MLP neurons of a small language model. Each row is named by its layer, matrix (gate and up: input weights) and neuron, and shows model dimensions 357-484. Each number is 128 + 32 x the weight over its row's rms, rounded and kept within 0 to 255. Numbers have three digits each. A neuron's up and down rows have the sign that makes its largest values positive.
A block is one neuron, or neurons of one layer that tend to fire together. After each block is what it responds to, as a language model described it from the Wikipedia text at the highest values.

L2.gate288:118127084142113081121128123170102057228153102071085124114133138118186038142089108138122139115016084112159154059157122120165125147094134159115125106137144127156156114132185131181142157205107122110085148122117117123126143131138113081072142129081081111087160064106071151226131129110186049134105128151144101151145135130152069157149119144145130108023143126139098115090147109126111156206118
L2.up288:150099047117110136151113127107135091139150133180122104115135107176139095113080164084051139089077129137199115127119092150117130142124180101157068112097199109102136133131139130094132162163097121179166161137137113139104142126118158167129117092193125130094177127136132094146052167165133191102129127165107142135188177063117174126148127130132139086115165140124146091097143148162103180140101
L2.gate1146:106135092175075114129144156158145161171125101113127154117157150133189114090119107144133121080130140137176124123136101103121124096096096124088100100128143140085156129107189118125108097151156152098131181134093076128113171105146094119089112105152125201152158161078089116137154196105218114165117169141146115129097082183120127176151081115172155134126147157098146135056051087100138085159126
L2.up1146:121066133103126133111111129168112180153144135107158077053137148060136087092146115050089134101141149163177154173131177099107093133125133125166171112138133151134126072103129110162123130134133095149145153171139091195095127079132173129113157155157147114121114161115065083224093167130157146113052138184154099180126087126168137131139151151168131124091108203068087150149140067134143085119208
L2.gate1555:097085120143086098140184155177122112147140102085142160125128158112136112153147089119140135071170158163118130171100105156132134046161110117120150088078125109106107135091164176122078085189141148171152166190138154107121153117170129114143051109184135134105155107131107120126116117131151066067074098053140106125145172097112078167157152149138107100161155136126147104101115164138147135169094
L2.up1555:133136097113091152163113184107128084116145126163112139152118142085114070110093091147157097081131134176165150109093110121101125147144153163220095137072151107127131119210085135111096101157120158161097156100169097166114121171157066062152092140098124124155147144161151119163129181154120174150163114162140103159079126154139140161126096105168125137132103136158169152121160170156135113162119
L2.gate1633:124108124116078120114143092146122068176106101132091043108086136196149083108105145141079124131115117116104123128168092157089176167133142150156150088135132099123145145124171084162062104162126116146138174136100154134178180177096103143125117147133141148095108113089113143229123099139105090167092130120177125099083077114178090227106152108174138127091119064119153119094124059113115158160092
L2.up1633:115139094112096109155143123038168097148123175146072116181125116143129114116075121138107190134103155099094078140138159130153124136110133168101129093129183108110141122098144115143148201170160123144152126180138200084118151143163142145112123045117189120081135127119111176117081117179093117121161148093038128099122147081123133125136153107127105135098166135078171099118146151151162125125150
Responds to: Verb-completing word pieces. Final pieces that finish a verb split into fragments, often right after "to", e.g. sabot-age, transl-ate, insp-ect, rev-iving; also verbs like defeat or control after "to".

L4.gate124:112118157183117111133079104097154137131154085177140129074125126166127119101078123109122128106168148114148130118089103084094141134140121086125096068137124170172158124142179088123058164116133144098099192093128083138131161128107157131130159108131145141095150125110100104197064178170152136082146148102148106160160191157089109123131117161146102117080180097106127076127091155088084200160196
L4.up124:171126143150140102133082126121162173146057117097145126132135109130152131118116095037092079153214104142195111135146145181111161158091115091116098084135167135147151146068156083149110135165096112139161139122100116065152100093065061103141126114077151083118173149113139164109117117060173066136174148078208088175131157088133123155160129140152110141109162128110105103119094077141147160125145
L4.gate416:120152124154152091105099125199132091133112119130111132157117167093129094108107080076105123060101096040127144117154132108113106152134080026133148116158150106139129104169185094092081155183108146116152136125123063192109139124153125148135090166050108125104101109063149129151169149117099130151075139103176092108151163116152112155102092157075149102088142148077115132127162139111146112143089
L4.up416:082093152179117120119097070181191081122131168155120154136112076178146091070171149136110146130101117166166152169119051127105141126122128113115091105135075149134156077150204100152068104125157189100159154136109104141137101112173153105125157112129114120145107163104132146157074120102132169187120132168149106170125108164086085195101103172100122129146155180105087104063145121150101112077151
L4.gate1536:109164094139095154150149118137148142149095106119057094103070124081180121093131113155101107143106161122186112099161104085116116094139085076130171042097126144085128134108174098117123178156093099120189146108131155129140143073146124143062087140067123130098053145099124133184161141140212166125071151136082045144077114125116107170081141147140125140091119187129066152083128132111090176106045
L4.up1536:198108158099106107090095125045145102120178141162098174184133153078174129084132087080093126203057116098108139127149104147108166108142124104173146108076160144097170136075121094152105102175141113149126145089164144136140184109143167094161121122109149179152145180104082133144076152230141142113061152129097115155110146156113139141161108112143150143133088162149100100076140128082119124122151
L4.gate1647:101061106113109106151125091166120091194089133140054121150091133087130114127152151097125159075109166103054091139112123077148105123165106099168125085192174146130146111109186152123112139141119089097125111139152083153130101110100126157119150157103089094099107160119123142192144154089143130149095185148147099127124167147139075128090143108101129146060103125144121161116153118144153136130130
L4.up1647:113092177089100200078106128149131069162054153170166156100123140083184080150107143177117120057136145132136130106166144103098092103136125112164090132106119172068073123123176160133153135165161117128135115149172123212153079164121136188120126150105097124180110158101099129139078157131127151121062127141143112162136133181170140123132120081138106205100134146154120144122134136098138164057119
Responds to: Transitive verbs before objects. Main verbs, or their final word pieces, that take a direct object, often after to, that, which or a subject, e.g. evokes, stimulated, protects.

L2.gate306:127101133141184122116134148089170160141108109154119140125149140106167120181180098116189161119046147108127116107125140102150111129072140140168085114140203106131139180113109127114175126127107115106115110186116140149128155069131148081089130091093100146130152108141104117090110104167093155132037170128082122196140149147134147112160091143139104134132126101148101131129156115157096090155143
L2.up306:109142117100093119141160100135160056255138117111117121111120131106180033117144121123125141122117111122127141150117121164103162091154113118188125129124149126086110133176124153087055140134151133143098168144145149134193122144130064108102070135160064111134113164121078077169102119099147068122139168090125189079135134120182085151127104159148080139111152033131127106090151096116101105129119
L2.gate783:128065090136078122208113135128173145185188166115133077125103069170157064116106072104108125153073122101178141121146198097145162126111116097167110100113171133108134150146158115201135118113077084081101157180097177163106125098146091115083115097094070137109134071097104090137107180195133129101112127125082136124155160089109157120152055077166117053037104137147102139067152073141056197142135
L2.up783:061112164136157114098115138161155101201191117153088162142124110063114116137095140133078180158080163165135215124103124141081114122138093133105080125067167157166109102166092109138087117145119119105103230144147118164177091124126083110147097127117093167081119091102073133144091157119191162123127118055101130128103116141150171089103126142128127186149129099104178068119137090139090102144164
L2.gate986:138109099165091098101122176082136088156097091165141121143159137136145103111183139148113121151081082159131104140116137137108160135159152127121112095079127111091142157154126082102133164105147170121140154180140122121133171166104118170134065143111115120153117098099043122130068164120149159145138164076118142154153179106126126169161118089164214107105180070094180085083115124131076143167178
L2.up986:101144136149168128101118163144170095210098072057082132149091137102117057120120098056148095189083100131139141137151107106132156152143192102116110115166182089131121116115094200097069136125130076115037105091134157100055082114127116076074070089128120131117102129133153092188055112157136144126115118157149077170146079114077054093094139141129094156076149094136063144105117126172099126151119
L2.gate1157:149118118143130114144061071126167130094154132156057163143139197133175133127075152095139140135099148071145154140146142110185140105088200083143134103108114179101129080091229121160141150176075098156120157091075130104113142100132131159087124098093101100094151082107110104148114162171153124131150146196086098185223138086112140101111063093124090105085219086158105127150139078164094172131177
L2.up1157:088160147172108138174128152166138121109081119179073119135115080103104120120152074153084132085131160208186207135138148138091115142123098120141080079138168148139128137174140129158112128132114131081127234175137142157142085162137078122092121086118093131177129157130161146118104129123177151125123098189125084143114145124147128095142125087122150101100088102196140119127136092123114096187159
Responds to: Transitive action verbs. Transitive verbs, often right after "to" or a subject, that expect an object next, mostly in plot summaries: grant, steal, force, provide, give.

L6.gate102:145157075124104105088149118148150075151107145148117163148067101048140131146149165169162144114131134151116084142191119119149089124169085152162141162152133108136133151152197174141124115135132133115093133130140122145130118093037168054180148166086135128088121170087148103161120121070116097168184122110163144135097135157141137203108129147107096138052161193090144108158098106120174136112156
L6.up102:152197178152108163130099104124201125126104100083076140123120141102132114143144093156072098148132098158150115071103064155134146122106209100159187106164101096104169131156130114087131108084085183213124112162081118108146189164134159119052207101124142138108196146106110112107103127091144147110120126098114150097156175166116132164154174123166126207138104112101081146227133156101098160093111
Responds to: Given names in lists. Given names or their word pieces starting a person's name in tables and credit lists, such as Jean, Florian, Donald; also prefixes like co-, non- before a hyphen.

L2.gate128:103125130112167116177059159178150163104108119100156210164086126112110085132159158248135142110079123064100177102090155113139148077144074158134184105151136155185132179149141118108090132128125129123143189186167124128144170140165139114114113101120110196134105066167131157063112105121168122136149139113109172134101098078086194133108085127115092085125138129145210132103185146040182117138156
L2.up128:080127114102114120171135069136114065132127146196124087187124147171120103136086154106115129050170097153094075144125133125111115161119119157176060137122142169077114134103131183124120098096150117151066083133113176220128115183077125113183127114177129111086146150144104133179124129154080166127072147110122156151116102108084155110125110115155122189129113175157176077156114140155141097136166
L2.gate742:115151125141141133126129119158122142098196184060094108188124126111118168158175144105235098160160140075179141114184172177151117088155146159132180086134135136112125122113114131204165112122114153162100109146120109107137165150141178120152108096095152151132122166103139091129129151064154131128147173130137196140092155100157124149137072166119134124136105104087105112109151080120156100145181
L2.up742:093136171099161173123119104117173127104187156025137108124100123100133086116157139106131180112115121086108130071140119125081130138159149101175146139117070106136142152100139141137138108139172116145162155142140137062138134134139186158157144093132153218154126146071115073090120134098129157117152099114117144114123210122137135143170084205141070108168097136078089065146225140131127109129098
L2.gate820:122075124115108105156147119110079074081091206116084152140170135125183190122073139184172123093098115203138129102078146129148096129139157154083146122083134124128119118139114099184151101162148097134172202141149168059098097119145084082151141102173104143154149147171108088100149157085187125158146120082127106108090146062136136109168125121128082098093098109138214168126131112070105180173140
L2.up820:135112134166152144109096134103143133060154117172097060123091109102128065119129085155171122102077178098143147120152147133130099120185079159137142172176132147087137108180126151126193145151125110132127086132122100119073112104175135130157136186134178160101101158097142083113078148189100164083144139168161080187140141107092206192154063201102101117167140129125113091159152109122149125120095
L2.gate1717:125103173159091081102147107123117161132106149102111163178151106174093117141076070178184087143145100130145154049116118132165089124094160143081151090161105133101131223092116125096113156105060128132133113097093139094154115125174027102098139066141134214157150106115116207094117151127203107159125112089148140132097159140104101132151111105146153130118086144080184148122147105103116105153138
L2.up1717:104077160136143135134177114067053142125113108115136087092092108067107133130110141190135089124157102101125115129135116080133119119153181166162152094130100159121086139087134120121084134095127169142135106126112129108102118124148119113163154118145208106107162108133122137140107109127119183122171120097062140127106164217167102125148159129136105183118134079107129126206179165151144093064134
Responds to: Mid-name continuation pieces. Word pieces that continue a proper name right after its first letter or fragment, often in tables or lists: J., Ol-ivia, D-ave, Jen-ne-ker.

L6.gate1472:179195118137180093105111080130165129168129133146088148107186157112102150115129182154117040098074107097124141136118146128131114093085082121117142192179157028102253068144159118118089139166176150151178107137126107087124089135114067117151130105086116161118171134138100133086115115100126080130072130107145169114098106143095132131145097172171140097123194133083093120102095077086173123167203
L6.up1472:144160131133151118076174105148166116107150145070101075161126151123068130145081098185082081117086128074143145159144109127158225151121152068151100170148116068166130098068154178164156112163125159169145160180201131081118172156065148124179101103103128142094108141125122099086087126116108080075082145137110173156127114139111128154122124070115092151133168134127088146060108089144164165070097
Responds to: Clause-final predicate words. Words that close a relative or subordinate clause predicate, often after where, whom or was, such as located, is, born, in.

L4.gate289:124145149156144124127155119121100124157120046139154124201140134197112118149097132088114165207165178121108136148122171151102110121154134093047155157126133159109147119053188167167143175121162075143169144091115186110107193097119138155110157152131071179143141120077151125163113130121163108175132142086180127135082125167143112143150078104138170143130158091099134145135084051093096143119104
L4.up289:155135128132190126150071130127044123098115184101112150158090096120145160162091171151083091136124097130093071126195108117104082133053118143172124173166152154113131145140125117119132159164085155076111183203136123148085089132099130119136117127126108188169177164135140107059147146053120134147113166214153106158109176175145146126159136087141144161168112123123139134145082091118097191102124
L4.gate813:114155144118137100150141110105116080202114081046121070133141170105121126098107109096084038043098092106180085162143174125161167117149134162152164138152098098134166141161127081165187150161109138142146139145102102136163187098119120144103109078105107088117126216104148118072150137148132099130107127109137096149009166154081132153179113065087157139090138135087131092151101101077160139120115
L4.up813:116114095116177096139081205070152149131092125153098101160127097112117113100071068093135112134118120139178177112152095085094129072158105101108149156132110145095116118095141113130104152122118167136108214133127083141098103089167131175115122142129094167102153123092103146113131118124109063141087113120167125137136156166113070158187122158091158177110153145090133119151074159167051131113133
L4.gate954:075114103145105110109054147111166106187143122118118175159035129085178148131108110110096089127122135112137110153109131110086107175125116136157143083166129103160107105170121093095106137170079134152126145171110124171174106129121133171100120182089125136090085170095142110096132161176138127168176129200115162102099170113142077154141141140182140164140167179117079135137160106091109132116080
L4.up954:126118100144147092178084092120174104142162146151108109116101090149167067119089133162151074139124096155113130153131136108130170133131157148188149130160181143117132088129129168128139136148124083105119112149116091149124150144194226113107150130152122149131121151139148130068091165101156137109199202127084161129113176101149168190131104061079158152117132083114125153147108126140075134134127
L4.gate1573:117147099119157106149148121175123122174138081144148086199135139162125136174128110132145130162160115117123074108133168091141118160144156102086125118090126138152132133166160127111092112131137121128128149161137148158162074148122133144156085036083105126134185115140136146067156096119140144089151213152165145149140101085133067179108096154127153150118124157143145113090146107140142138138140
L4.up1573:134205105132119142197078101146065171136134112133142138124114090109120185151145097118092125116096091146127121188156144161160163136091110085134138182170165156097146184104159109084163092073178076153183156183149120152108141148094111084148086087143145149061126119095139127111164161137099152191096121118135095120125124146137144130130128063150170105106091161065105171133166116116119118189091
Responds to: Verbs after infinitive/gerund slot. Verb or particle right after "to", "of", "with", or an auxiliary, mostly "have"/"having" starting a non-finite clause: to have, with having, carry out.

L2.gate927:111116142086083150185144131110145128117127117066113173157091139087141098069183143069155107110130158146166144163110102116072087141167122107145132082136099142144138141095193139109112180122088191089091122166097098181153140122157099106111172097107144185167084163076128193155146129145091139144139144150074122184148149116095117167157121115161128168101127107101169109181161131170122104142096
L2.up927:145168093125125087110141086111156165095112106170081141159148155180175201158086122119150141170147158134134087057142198089117108123106124125136150175164128129138120155089095128131098099153161159121189187113142162114141133120177094087150108140174129108113095109138121175128142168174112117106105136158118057143079125154105127142084161120107142140130175116133155118148163083122161133124143
L2.gate1358:170150190187095139172128097143111105053144176147049104141159068114116100150082153118165081200121113084048157136091154153128122093178177111142101141091066190172103145150088150108058183077134210129147125122092101153168124125090129079156148125076131138112081164144204118102129160153130164098131151126174164084150140139178139136145151102094135120117136089103117151132155148057080156111112
L2.up1358:170092160135121099090115128142167154130128182081090180130083145179113150247151093188159112147136105144125111112078134126121145096123055135143134132171146137112141171151095099126113134191127105167135185150115140107170175135090105055154134144143110174142101086126126201069112119132127147174158118070119182097124152148119144093129129153086187103152161105092097154102120091096127147116125
L2.gate1469:125161120140164133152125121136120123180166164147157157163128130108146105081196115120157162130099106156144149091180136133195102107143094148078150156127197160161142096131182132150152049121114159068136166190154150156124180124129105125136087169092155155165093151151106117118129145176109094090120160140152145065097109111151154075096152078107146126096101148134114105182116107129110085234109
L2.up1469:123156106135073116107124137120127199095103062080160177147129065180104114180085121099145153148100120134162122148092105105179183120149111116122161071089142139094096141120085162143157101123123183117171198151175077157120169068152159128136115161134126127166049130082148130116153084124136132078094141114137128138108102103078137162144132049167123108104163132149138169125122181131168156164134
L2.gate1506:148125104154157105137216117182110146132128123097166128109168103151151114204078131170135119160090107105108130095157165094069059127083062149113187099106130148148162152184135162103142133113111159086097126115125078137152161116091124105102100136143123173129056115119121144044135098127119132109123141116100121076140094146146179151152115145118129133073046098119108134140099130099089148181076
L2.up1506:135095075135143125160123079073107160117142161062113156159156117089130135166144138082130125181150109163149143125104100124064141145154083110129115127166128118121131131200136133115123091160151124154107138149104091145137113115135155111128177168078112087174109128122084120100144123165113167137154148109095083079124130104066116159126113116159172105102169076110164095120156148143132092121109
Responds to: Country-name first words. The first word of multiword place names, mainly United in United States or Kingdom after in the or a town's comma; also New, San, and mid-word pieces of foreign names (Iey-asu, N-iro-sha).

L6.gate519:076039143124127120141215138128107114181107147152123112163178077138122072122156161066184094145176133135116108151113167113133138180148085080136138166132105103060135166168097118086132102089138100180177140128085136137182095108129134169154131104126165096131068137093140110145150108062168175062127115096085112129064095143143127107176170130085121089106098110129130043089121078165135178130078
L6.up519:090106150138129157183184170154129151098112129135099090139194071194097110167072162079188166112098115108079141121114141165157079093169154135075200095080129124127107110108141102124176138151121105156140127139072079175095164048187116109074146141102133148150114141068167121106158159110171124134124141114146173139128114144126106121151163119085122093139077140123170151134134118155103125142078
Responds to: Anaphoric generic referent nouns. Generic nouns or pronouns after "the" that refer back to an entity already named, such as the college, the town, the club, it.

L4.gate531:159050127144160133136120094144145163054165100121114118160098144099097083143040188141091124131169130140142070177111124124125197134119160099164157136132100150060160137171153158085121132090051113148127157121203141149153125168132130129171152116083137130225108135148058170124138149117103128078100123082184125136145170160136117168148078095161153171142100082108159116145160137127110157074130
L4.up531:101126106136102128193107152150160101082111114090142102147148168136169137180156171145188120122133164119136193131152100137083128079064097122199161153118143099159112118124173146082138064162075121120142161139140141110113149168157179095163057112091120127096125096090132131155115119137116138130152110100073063135157114156116103181078100180129153101106127149116143109138118083128116104086120
L4.gate1111:116120118144162148140097062075093083147144163139105127141093166188216140107166114154127109175086138146113111119118141115080125119185148119129180104180104186164136095142127109195111172081098115128107122124150117052169148117152165125078106137131121130084136160089123133113091124038125142095100128130130089083094190099108129154072093114121051178170150141136092117130189103200131093089176
L4.up1111:153117177119120120120149073119080092099160151145093107094079172143191115134136122137124109140129180130083128128061132147090089112142139167130127171146050150161111125136109174122128155167151126181108155151136128126106126151130139167077130142124094141088135156107096132120109152114117098095122118142134142054132129118161142190130071115121104180115163141061077126136122102173081131112166
L4.gate1416:111139155139123143104164093108196093075149216122187159080137094142086140109161131107212104152139090083122027101141113125148062138149204085179162156131082132109116166152128136164128080078102149137122121125112142109086117167086117167093142108102135206105139159008072101102090083108130152132169144119177137159138147122129148132109139109095105210128081111099109114158147150136141102105135
L4.up1416:106140144148097112134114083124123139062110157085118162107095075116129166153191134066195138128068113108111050113136095097150096108110165140147195183113128120122170120120151113175137127120109151127156162128126147116142176125086105088147107143110108172070069168128060097126102120107133131095140132114191117101107107150140105112170114151143143200113015133153150134127119066126092141154129
L4.gate1523:114090098128127151182125085092102121127161173138092152132093110131149086177067092148158150181127094159120111107141138180126180108202154165149168156138084097122126160159157140096153136103117153131094117185115152107151163124074125153123114131108114154168128140104122134107142088089204084077105130112115121083088147134179141125099154084198155106077153133110117125145144181121142182124164
L4.up1523:108130124096116091178166110186132141059105137160089100152130204116126115109118097168179099080098083093154117103146092117149149157171121146158122137173104215089122104152119161117127103076119125166099097146128141130140072170114092163166085099136150116126161089077060153151159119150160135180170137144142149091069110073173104113151111114047195144164084094089098158155109152099159141152134
Responds to: Personal first names. Given names opening a full person name mid-sentence or in lists and tables, e.g. architect William, journalist Robert, Paul Thompson.

L4.gate616:157105121122169170158168076068167133127138095162163136144142101065122089105133148118163162125129166167195095160165136153141145101118116108117139148185110125119164089191165144092100113093098120122087078139162118133151134115136143115101077118136128151197141106145137142144119111100133122172151148117096121099089132201101135174123141138122118174123182117123102140158103147131142086121103
L4.up616:139128089092080121137104061168177087128106115131136099116107150097120067119148138127154141132127126107122121120147130161093104143140097076145109161145142111146182139142154156128085152086099137131123118094066115128192076125143163109158089108078119135133109091137103136155111071076140165133110121148104180137103099092134105104134095135175146163138132110119138125124129145076138115111097
L4.gate799:114124091054178112133163108168131119113087111089199138118109126140154173116146124104183105077122149122084104139166201120126128202096136112118161127160165061139144084128084135106061122100159164153068055135100120115142138137141137184116168078103132182073128095122145131153095185124126113144129130140154166169107106112113131115150139047103160141091158061135135135081123164108132137044174
L4.up799:167093147218113165149139111075157159136158166118138142164117158151087110150110146129083162147108118103073120110101087140161137037159157173150141147110102133138165134112127175109123156107131105067087168123157116132138116084117140148200130129106103082167171156148144123195111027145128142094150120102145114069077087108123148125119089113175068162125118127118148145180143089112132120140140
L4.gate1342:140089119127105081097229116108174095151087128129100158129103143121132140113138155154072142160100142114085083146096101150073151150124055132119098102087173098066182127116048137154111134067115142119049145144107167108152122058122108147109127087122109142074103088134116173110133096132091158119109133075120127105109133095104073138162188073054134151110115128172160095147086123102184101109050
L4.up1342:140180159222076096185103150142100157186094108155131143128162081148208183103114130126174116132131183080144146149139112190126191099119105103089175124129070068155138154090096118114124134091131158083091170139113149171158170147043096141131156115114175142140128109093090140124115175113092153077092106117106145136164095100161150181115142125126100142138094147144071124130193136150151158081116
L4.gate1490:071116114136120105120133127119064080112129173096168133088134158175124203127180101070125107134097109138097144132131140167137126136068122125070164101146173134128135143165124156110162100135076145113120149108112139156133166141140132083131090122100130107163166194085100143149151090153111120139158190143101115096133151122081053157163154093162089188142099150127120139124208112106128146126113
L4.up1490:138143086117112122125106081154101147155141253148133108077099120097125115141134106144163137130117103134186127092141139161173103139173156115134107109152148121192119135158061082133143091126096077107114136126123130151188130131150114117092155143103092193088190125064105150120122147109130060118101090112165083101122123130132100087138083097159091121156069173124091092132115143085086112101186
Responds to: U.S. abbreviation continuation. Mostly the ".S" piece completing "U.S."; also mid-word continuations like decimal points in numbers, the hyphen in Middle-earth, and word pieces (o-st-riches).

L4.gate208:071131101116090135178107139110174146166154149149138150088152131117147122156136092150171106124101081121124129122147121074157127116104162136133134093137133148116173165085071212145122098218112128184167153099129113115151139081140058045135041099079118159158178106120171131133178117129146104124163095092084186108078119146112150133047118118131137141113144091159095123140096078145127162132143
L4.up208:050146106117174140060143113090082075141144127137123095101148149099132131130140167135126161079206138131122079061146096118131133130126157171119123127145106104098126127152138132150147161113165130130136122149104152045109080115083151148049107110184135120092182198132134135154089096153099156093124168173146141051066106117110078153091178059065096148136167134140188182159110088128145141118124
L4.gate386:075125140140078122105190114120100118094186130137123176191155097098146133110130145155183132096126121086133121135147141143131131154164103100143157141143132107074162163179112134152133131109099115060102165106136135153088110126182152152113081125168132175144133080175182162092095133083162190063174145125076168163117092132137170110145131172136074173166128075108148132099151132145125100149097
L4.up386:161139175144043175120160102144135111111193153117143100118107086118104093189074147144184177131086137088160091080184125153160125127099196103096100140092138097116142113106136107144161143192106123133092127132107118201155066118158154134106173162171069131097151158118131122115111093084132101109097144096147170161150087104159105179193150174158109103140082109067135163112149129165140157179251
L4.gate1268:133047085103080073107149119134117176149125129158139127109109104179125123140100183125175076078114133124136110157184185110110185100151089121068158111136199127123177156129170140183114201145108118119096135170125153095117160071144146093149108138166090139164097132164141121123139161128125060100118128120130126098139091063181155149176131154104120084111132153140148128067154154101137140165161
L4.up1268:185125208102088107074109120136235161144153130117131066060092154177189094164101209085164130113165184110121120157176186177138105089132130091132140127188149061127146107183118171157200115090099140125133099150133157123127140090105115114172147122111113143154154138143170115076146126108134098059058149136126140109107117158191151099144114158098076136125095130077081110083114159149123133103143
L4.gate1419:134150107117077086136150129149183105167214118166075116102091079109143087149110100128112182122131107120104156130132178182090073221151158125102111148145167108127131144142111117143114187077091156155157128114099147095090158148138127069142150136163128148140125065152074097090128126117121143105135106101108166147076128109160123143123128177098128162117135068121144130126162104093181171148169
L4.up1419:123132115127077145099142128163135102124120113150162143102119084130147135137139184197179094123125142112137126084156128142102145148162167199107172082084135162134120128123162162153139147103120094147057118173077085126113169107133105123051144118116165127125161112096095141158093111075149121203116115184160093129115108096138069130114137119119170148134072174101098148085156113133165142186173
Responds to: Noun after "the". Common nouns heading a noun phrase, usually right after "the", often referring back to an entity already named, such as company, album, group.

L6.gate276:139129127082109116049122183190150121153133160172100133127175062110098110112156121142181103074108116128161126109124123178150134131136091145119126112141187172121170139133161084134161117131122154146110106098112135160112150041146067078107103128138059127056102155170147093166124127171127186122120133109131072110135188086189155137166081106138158100146211086196131119197107092144173056151158
L6.up276:168150135147166083098101100170169133150129121131154098108186092110171102068079111110149148145129135074088085163161055120114127116195170113130135143141077168142134134105195145109167160125118179146190139180163095127064150112122142146143165163033146116085098120133061140142095149106170088101094137120125111143123148097120123146189045081081161108102179220120138074153096160134106156156155
Responds to: Verbs and prepositions taking objects. Fires on transitive verbs and prepositions (often after "to") that take a following object, as in to meet, against, stripping, relieves.

L6.gate1333:108143128086147146133096205124100136109100239163095144246110102088097153137101154103154114099113093110108140103150141095146068143135107102149167176107137157083138159103110151103085101107105143128124173120177098109115095130131122113129116149082190089119151133169068143115066105089166143176113144073064158179143104143072129121143143059152118113097123115059099138138143149188098100123089
L6.up1333:116104147145099157149137159110086160181091100109050125139184136184114175124139131123103117091081117113109112146179146113137123077134116121109131129138185129097154119139142192124126137109146144119122161098111120184050138168133127097161134118113146165100150102075099114129108159106141059165127049140084082129215172171109128217156130144162111188093146139128157103147112148187115153078149
Responds to: Passive participles, U.S. Mainly past participles in passive clauses after was, were or been, such as used, made, released, erected; also the ".S" in U.S. and some digits in measurements.

L2.gate162:144111103080142146121130117158164144148186104177144158131166099105050141191105103108148125125110157148142144166114118165133155189167065133112131142123135127113124076141139110165105171148116051122061076111132114111122140128147114164095068141150164163111138112087086117139185124163132132104142057154114066114142103119151153186213110193146146142128109097119111101187116072105120121137143
L2.up162:142155112088156141174087155108174120128089111148122123144151024136106091105133189137121155160107143106171162144131079147124112140115092137099080102102152108147127137145144052151140115206108147076170165124106122070115124048144174074118123086150110148194104130141119107132138125143099107117153171160101181085115181133187233137140207102200100101125133128197083166107110143093106062144073
L2.gate249:091147164144164111110122093170121124141150156144130104169163077103135104156112165056141123124136121119156121099133086087167174163076178109144079147152124101089127108113133120187113080132107124168107105125159167089109175102098104127141120148108109136117123160102068186177113112027073064078171160096125107104073197165162147148125062134075078155100093060064059109170117068112176158116081
L2.up249:101117084104073121092147136126083098106181197126171147132095107083141133182148127142157161081088137078096155141140084097131079112124166154137121174163112121077126111158169176096103136145113075119211166185182085092105146190072127097154146148137183124116078168164119103132109183127092062115076102120134096135166177142190121181075101107098140126129132157095150126135154181115143120151095
L2.gate753:189148130121131089176091089139122117212199117112094151149132069105086085073174144102092108120167164190163118132090080132112070184099087168113113127163137111155151103163117155152132125139133138094063130169164118105113126122165095118095096139195103162113117150122082080159119131132204084106169130185118133127142189158149180163120119183136158124085082160111080142082106128148072120201129
L2.up753:128157142131145090099136180095043084138128132130120139086134104219121112151146122206137216160123124102158150154170111194082166140090146162148138079123125153126154133123081114120133104122162139134115119114127107138121178190137035156121110127088112107162144123112068187177141104122096163143102118115174099103089117099162161169120131131124149126065139049102063143138156153148122128133180
L2.gate1622:086123149073150103147117110073084108135160115146101149151149041151136172151124154179096142098117108175118143148130124102107178157130117163164189125158128148109109102090212183146171163162144120099143179157123199164093129116166181143086150136178182105183132117152128115128105168164135083154127118158055080201220123103126107173154110151171151136169157161109094097103143117136134111144161
L2.up1622:093137056116172100088066102088127082131132144145145118127104123118099126121083148160147143124100177102102137175089046151081150154109179152163120154116063091130129139114146128154114158145193140174132125102101116094114139149146159159063079119108172115081118133074158227116145125118128113079091121099107088208080131126141106146115080118111159162106135115117122167079088128101163255107125
Responds to: Collective or agent nouns. Nouns for groups or actors, mainly "club" after "the" in football biographies, plus plural endings like attack-ers, command-ers, side, team, group, and pipes after "Votes" in election tables.